config.toml
num_hidden_layers = 8
num_key_value_heads = 6
vocab_size = 2840
positions = "learned"
qk_norm = false
init = "normal"
optimizer = "adamw"
lr_mult_qkv = 0.4
lr_head = 0.00702
max_grad_norm = 2.0
decay_fraction = 0.922
final_lr_fraction = 0.0
max_seq_len = 256
train_tokens = 670800000
MLP neurons of a small language model. Each row is named by its layer, matrix (up: input weights) and neuron, and shows model dimensions 32-287. Each number is 128 + 24 x the weight over its row's rms, rounded and kept within 0 to 255. Numbers have three digits each.
After each neuron's rows, "fires on" lists the tokens most often at its 100 highest values on Wikipedia text that the model never trained on. A number after a token or word is its count.

L2.up892:126119159079127128140154144137174118147165133151107163103118114167165113121111119148138121121148125122115129123109142111114120115135115124094118128157106113124114136065108132111181181058147143130150081054173120107133082120103087145154107155164128145141121163146143165112121102114101100112137109104104119142163126110099102097117136109147132122098100106131124129099110131110156118131111126161129084105119087125123146141151177121176175108104165121150135159140146168141148125164169171121135145106134129108121151104125148111103141121107103101098112130119112144119141162097133138126148129175106141145073103146134106118097139151118140109141117095153120131066142159113166123106114115114111110117131168154118166141100066124139105154131103154151128133123156116119103158103124150
fires on: "se" 21, " Club" 13, "op" 12, "ir" 10, "other" 6, "ap" 5

L2.up741:149168113147160139071170117122163134147124155144128128157152150128133162122114149123117112091173117128128160110170138120100135180162120148171150109145152064127123108100135171128132146139143147109156139115113128131076121133095138120118085133128157129127111142060127145129145156156099093142112140131063153124114153129139055167123114119148124106099094107083157148137120197111139088130112172172165073123144096161105129167110142116125084080091172139161110152104156118107103094154145119086139148095135119142179101115102106113107131123115090094148141115161124145131105150141136156135112145154134144117122129174097143114092143099120103167144150120150130128117125119111132130182094124139092082160138107131139098127153141134099112124138116112123149133151148124132114139156139160
fires on: "ave" 25, "ure" 9, " total" 8, "ward" 8, " o" 4, "x" 4

L2.up814:135100131159096188129142137164093134138164152096113158118124120148130109117122103137104109100141146117116111192131132118104128150145133197161149160139117085148147135125182116066102139115112147116145108118116107128064113145156153098134147106150115128134118123092136115132135107137129146126151142158130092148120108121120131159101139128133130137109147099110126083080108115105109148115128151151143150088174093155179094106143111146118122094095153153109121150178160163141119121138133149181087075135130161145118154132115118134124124119141093141135117095131111126154133097145122140105122168125145111107147126153138126143132149105111101150106161127154111065150115157123112133078161137126151144160123139137148159096136122126110145149112133164129129151160140110109135155154121131
fires on: "oth" 10, " father" 9, "ous" 9, " After" 9, " mother" 8, " won" 6

L2.up1210:140111104166098159144110126144096132118133156136143126153120090178148115143153104122105141100114141114103112131100129114162110141130149168126099098092128143152140162164134162139122144100105131143097145188131097127088116142140128105173159103083107116094114098157122131080141108092155154127149095116155109136096100127125143122075126084117141116149095094117127133084151125139120126119139133100140150105140117137100151085099118164103093141126179141084095147110108122167126154113137134143106163130126105113127112116167123099101101105150166149137191156137121121118140079138117124120124117101124128109138099108158159126084140137100157144150148137117128155092146160163100104100144136134110114117113143126148089124160148124130123145044112148112142118124145095116097083112109140
fires on: " go" 15, " real" 11, "lo" 10, "alk" 9, "ade" 7, "ear" 7

L2.up1086:087123163121123098134102096129136148083125095110113103141145143138141130159149123155120116154108175161110136146120151148125140102093094143085110118116133096109166111137161166078126149113084132125149158161116141106122142128095107148126105195134129106139109125124132132118141164112170139157123072164147147089106137126133093128130130191111181148118139180134126131138134113102055130167129139145130141103191149107142145124102132142109129135124154116147121148092142156121120153145130144123112115122143124111148177092122118144163148126151107160161111122128145144148143127109109101113114143122155180143123075133124145151114112115051135117111152123109120169119104127097158114117101065105116115145121128084153129164158103143129135167090117156130081089128122110117178107131127153
fires on: "ed" 53, " described" 4, "ized" 4, " built" 4

L2.up113:115119098142100154139173129127133144140119116076118110112113136099120122149148166138163073128090153105140139123212123118131133120147110099124047097143155112150111116148124139151136138150163143110132083109118158102125109144127150110149130116118128101137138113100144139135136127163201165111098137149133107133129152107103122125123128110102124167164132171151094110119129113148163153200124157176162141102139138135102100133118135137119146122140151112160125127119109087150075103140126107123160148153105087141127126130118115123143148128120154112113136156154097148071120093110184113117144105150147078183121158157116147137151137159111129140127084094113148144114133119133116091131101133117099162158154110142114134112115125104124113147165106153125119093134163145115090166145073071
fires on: "ver" 13, " mov" 9, " ex" 8, "ank" 7, " on" 7, " World" 6

L2.up119:134166102134094147111196126143120158152116116147138109161144119155148122121121107135170141108146147141153108140145125117068111135110129132102118169164130110122125120172136085099138105172098141136147122101160145112127133100087121115081152102127110092105095083127091127127122128099147124194080093106137156129140128140139124153118148141122114160124108093133116150127158084130114100156150118129121112088155082109113154107107133139110125167122128138157125114116115136167133111178126107117163142129097121097123139135128127156138167122152114131117132200109092153151141172185130152151157105152115182165090171123130122070129074131164105118151125108140129112103103112107182161122098166148137071125142093105107126116147104157118117131108150111151128131201120138158181124113169154
fires on: " 194" 13, " 18" 10, " 19" 9, " 9" 8, " 17" 7, " 196" 6

L2.up1348:095133107135126103078157117140120141085120117138152172121105167106136108132145127095141123104113142157136153100126097111137109133093151133096130154161154127119128099175154132126130117139073132141157137142120189118135165111096155119114170129126171112079109098125092131121156130130149153168122100111128128078154100083105102113137106139131161180116125123136143175116116090140095101143090154151126070128108106110154116116141120124114154124099129122129116137142139137111107123170128129132120096151154218123096127117129099129138154117161160094132119153122085117130131171154159096142104092168113180106109122125103139065111131133104108102153143137151111147093111127128127152137095128175115103118107136115124121149149088128130143136127111129147147082137125112138150093119139129
fires on: " the" 61, " C" 14, " T" 8, " 0" 4, " M" 4, " The" 4

L2.up377:164096122112115146088105152109104156106161096150110106142127146086098114151169134097140172138127102140122155151106133080132094180121157105053154125136169143115151136159095143140171151100120179119088139097154158121097116144122098094169153098138101108146140072143120124127108123118151138106113128134110086130132131095106142171170155105089080134116125123188098127118134127135129174149124129090171083108075123137118152085142124128125161144134114112121112165059118113114145114110101118146136163190079141136163143091154134105130116155143150154151131139147147102114112114104173093101131124094146148116128121093114070132109123146113146116102154115089131065136164115090117105127153102134153120159145116124125094097139110120141141123117122141158110132160152136119142106122145148
fires on: "ment" 22, "ics" 14, "ra" 10, "ony" 7

L2.up1211:104131146098112137130084136105131136132134136092121115127137130142085148117157149102133156131123146107134106158170120125104151126151125093113133145144131096062136119140144122122142124054115171177089123101138133091211135127096172120161121134090149122121141141114143113093159119113083107119170126146145111143120124168106106163104173135155108175127102106174123124139124139125173153108071138162147135149115107124094151150152190125166186130132101128132115146118088122137113147136118142068090136112105094121078130101150132117122131102123132134148142143132136109124160093122122110109139143106135123150116100143110159125131149129119108110134106149134127114156092074137105115117145146132140110120148093121138107169120089117139129101097112122174111121170113081094125139123153143
fires on: "ording" 15, "ce" 12, "ign" 8, " pro" 8, "here" 5, "ever" 4

L2.up761:124134151144153121123066115122140127063138146128124160117155117125154148097144130117165149140132123108133073132128125117115106167137166135152103154128139137120138115137083124125165123108124135144139168129137118125115181117122142096120213091149123131140114105157132097100139134128174150153113115129139102069161152126145090069124121158082130128100164101120135128124124152160135122169192119134119071123117103142148088134146115122109125084123140159157135126112113110117121108147128142105192114138175139113133142162110140144100143127165093136114125130165112146095156161130132113160070129126123131115122147077138111158075140118133112156150153121105136139141148128120137111159118152182121105116139097144108113101142101144128126136115127128129075158173132107133119107140126173
fires on: "ost" 36, "our" 12, "ap" 8, " A" 5, " O" 4, "emb" 4

L2.up4:089129131122090143183152135140144133165104127139146141097090075128128116116118141174150113150148140137127124124119147114122122111125125124119139135190105110153134072139138156116119120173131110146120118136108141116109168200112175137116185150117144104152109109112143114132078134128124090147162147102120131138079114160138144123140136121102106105104116145101110108135155109095136165142091168130135153079118105142164099131163123203134134122114143159150127120109111125147127161114145130098168160074124147112107162126128138112108140124147094139142120140149101153063111117138131125152082121124122137171154148125101144145105093138155091109145113101132146087113127126122124119111168083161059120085147104162074126173115135133088116167136107122170114124129155102115105115108105091
fires on: " time" 33, " game" 12, "ches" 10, " games" 7, "ages" 7, " times" 5

L2.up19:139146177133137124109092103147144146125146159149174092117164131077146162127109125104119104129163132161134185123128098146139151148122119150143132145130130096160124142079098146122179151159110137105128122109142095114184125132143127138072131139107174138170114073136124089145130164147140124156129157119124129145169117125086175098081116132137123127108144144138151141149111160122140170135151112104114134089138075145161128108117102132128132128182181098138120157124144178111079129117117147139119164129116157133122129153131163117124117117156164137144170134096108123132115163163141154082149104138136107103147120172134124149120148164153125119122094154121157141128106126119088124134124105156159154149098159136153154139182129151145151142145126100135122113126122127164114131144099110
fires on: " be" 45, " released" 5, " —" 5, "ace" 4

L2.up854:112121135107121144129127138115155138109171148087130161150124118136099103108189114127128104144192141105160166112113160149134112115114150162118112100128121148166148099099167116145112093137119129143105178123146072125103191130107124111146134149142090126118136170097134149108099156127115134125108108143092105116143132151136122135129093145124155133086106128146135165153147122106140152097134112129116147127176110148139113091132136123089145131151167106138114133147105144136130121181142122137120119093100118065114150148125090124182134138122102129134150120136121146124096109076123114148137159132144185154156112103118132133077145134109062122142138061151135149095142134138182109144119104098109161150144132106118151149106128145078132129138168107129114141167172097149081129113109125
fires on: "ry" 14, " find" 11, " App" 7, "wn" 7, " played" 6, " his" 6

L2.up390:147119157109123154100111156080113157114118077123112120138137110121129081136100151146119167111144123134119106115134153160140112094134143154114114114138161160104117111133116133129118108179116082144135141116094105131086113134093139139142115096154136076087123100128148158096149145095127139174181110118117107110118136132132140071145131115113116121140138099113156090131141157113122110121145154166137121143135069128155118096153089127068119135144146170132169128110130129152164147117127109170172118161148092156132103209102109154162137090105157104112139142121091150141116104125098136165116128159138124141158094100104110123134177097091147144160172156134120160115141138131148111156133163139092112154139130105153146113158166151134126144094108085089129156146129073111135124155142143
fires on: " dec" 13, " but" 11, " pos" 8, "á" 7, "es" 6, "ress" 5

L2.up214:079118105144127130139167143152111154140135091101137103119097144103120109141131126091095127130113150126157070092122148126079164094136131135102110127101059157169126148108153078129121148147138115115120138120116066136074136125165110104118132110121132130127118082128141196124162111179125099081153128125127111091124149116124129169108081123122159171169179111113120152115144108121116110127157156116117115097176165153151156123156126129113123173109106145169135054179134160136119115143124090114151118087168138116110133149112120123135133139135096150137111105131095138132119108134114133127109121135148090124098099125128134109140151110104137110134111138104101160104118108142165108123126142159141132142151092162167179103150147124155106153139113104132151137125132131115127141136116146
fires on: " cent" 18, "inn" 11, " season" 9, "und" 4, "ue" 4, "ia" 4

L2.up338:114136101142096093153117104120104075136147140130140103130093103128159124130167139120105125168109127135176135180141137174079103143130097100115130136118118141133107111123151126096177152126080134148169093096113111123169163097121101151070128110137103145146114101147123183124134155156110151123106130142170149137133118109111121134088139127090152093139120085139126152138119144139130109096107104102125177150136126156101121136129139107101098144147087118148133063127133130127144114123147140109087158124165122149152164118130125123091125118121056113152147127132132102124143141107126153177109117134123152124106079116105099120156129163098132111130118149139082162125155154124151151098132118164170104149142158123105141122120136133151142115148108148144126141089136130128138104142107083
fires on: " 18" 13, "an" 12, " Sh" 9, " same" 8, " Angel" 8, "ian" 6

L2.up967:116139104133139090103140063141120165139142121138122129123124117146135112174150146144153099082152170164176151121080145138119141124109182136140169107129139136141143138153169155103158148139114124129126132133115135113142140114088102118123103141149138119153134130102136127101120111130143100199151143097110186074180131143103109089115116150156134112137118123122125104163096132139151144110202108155113114115172117161135109107132163162117120135085132135157117125136104144138135100091117111131112093132140144141102118135105135112094154157165106118154141137136129132118169130146141118153109116148142147189131108116123152161122112125110126164119160127141146174152114163105116118128136151155140149116120120144129154122188106115116122132079080120150148183148135097112141131113103100
fires on: "is" 21, "g" 14, "ont" 12, "ou" 10, "eg" 8, "ill" 4

L2.up1413:176102103146108147148101127121130123130130154130116096135203119122128112132165139128127118118138144140146152106075141131124122124123159121101133112136118132112143132125108153092084060121105113130172145097125116103189131132119117133118115137120167120074173142102122137101149107115097113111125147176094107108114133142112111133132149134106106118119118142149104104137139118115140097081124108138130128155137125115104112148152166132144134126147135112116102110109095096166110141151111111102100154124096136085081105093156198154092120090121137118139176130089116142101150166127100140159099132096147145127095061140089151135134144107164163114124151132123087158126145106170135133127131121103110103149115115103135131149130110153124173119085135146104136107167099091123075130128084147
fires on: " later" 14, "ig" 10, " as" 9, " wh" 9, " con" 7, "ity" 6

L2.up461:126134101100095153120148107124131156134116152106114111103131108143108127136158119144121097133103132164137092158118167138156096153131126168053079164154135058092129121153140128116163114116104097127150117129157119136107122129133101130104165135145152102146131104131135137101156158129147102115092140144117084117074119128171074143133109089128112112119136104122141134109126120125179138127116139139137111121162127118112119149177108140143124125131129154172135112108151110110154116090140181152170160151110133124141143146138143147156123144104124101121126143148134107114162075095082138174132136085110144091151118109135107110119076116149124146134154168133144098169125163129079131095073098130110118152111081126124150093197127110095133159047134131145096112132120118122138182106123104
fires on: " v" 21, " ab" 15, " been" 11, "board" 6, " comp" 5, " var" 4

L2.up919:127089140101141129163140101147096086138121138117036157144138137097118114127181133113144173105126143119126138139104152163135111131133120133058096114134122177135128143135123114102136192125141133115139090135139163093103131156103085133131147124115130122104175126156133148141123115111109181109135097122123134135093093132133095122152102101154104068091153124158187118134121132181111135121126121121173137113120139149158123139172098130159086120114069102131093090078142138169126110107138137118136122129133107122180186118159080121112174103143093085103133124099110131137160122107109119095113115141129118103113105188112105151148109145138140101127156102145115161133142147122172113107118092095116117136120169106108165148119111130146129098116166138101120139168132134158107112152119129
fires on: "ition" 26, " into" 14, "be" 10, " so" 9, " ft" 6, " him" 5

L2.up777:116103101160089122105140112179147164144160121118116117132091108121156153152124167093141073157121142144170108103141143135107135126140124102135116127127129136142121086115142107128127159120094141089140137043093122115155082199165160142143125152116113100129127100109128124145103115128091143131141084112133093127094142126120112129094148161130134136112123144145131137164159198102115075123092120130151115172166128142126125084142145120153131137094126150165170145122124149162108138115136139142169100147145099136095123140104113086099099104152122131106120122138124165133116117166136147107139092144089111150132107138132174173081127142136151118120149182121111131157146073136106081130118155127098135134123130089124114097124091141136131127121130145179118138140125096079128122133139128
fires on: " also" 11, "ann" 9, "ank" 9, " found" 9, " add" 9, "im" 6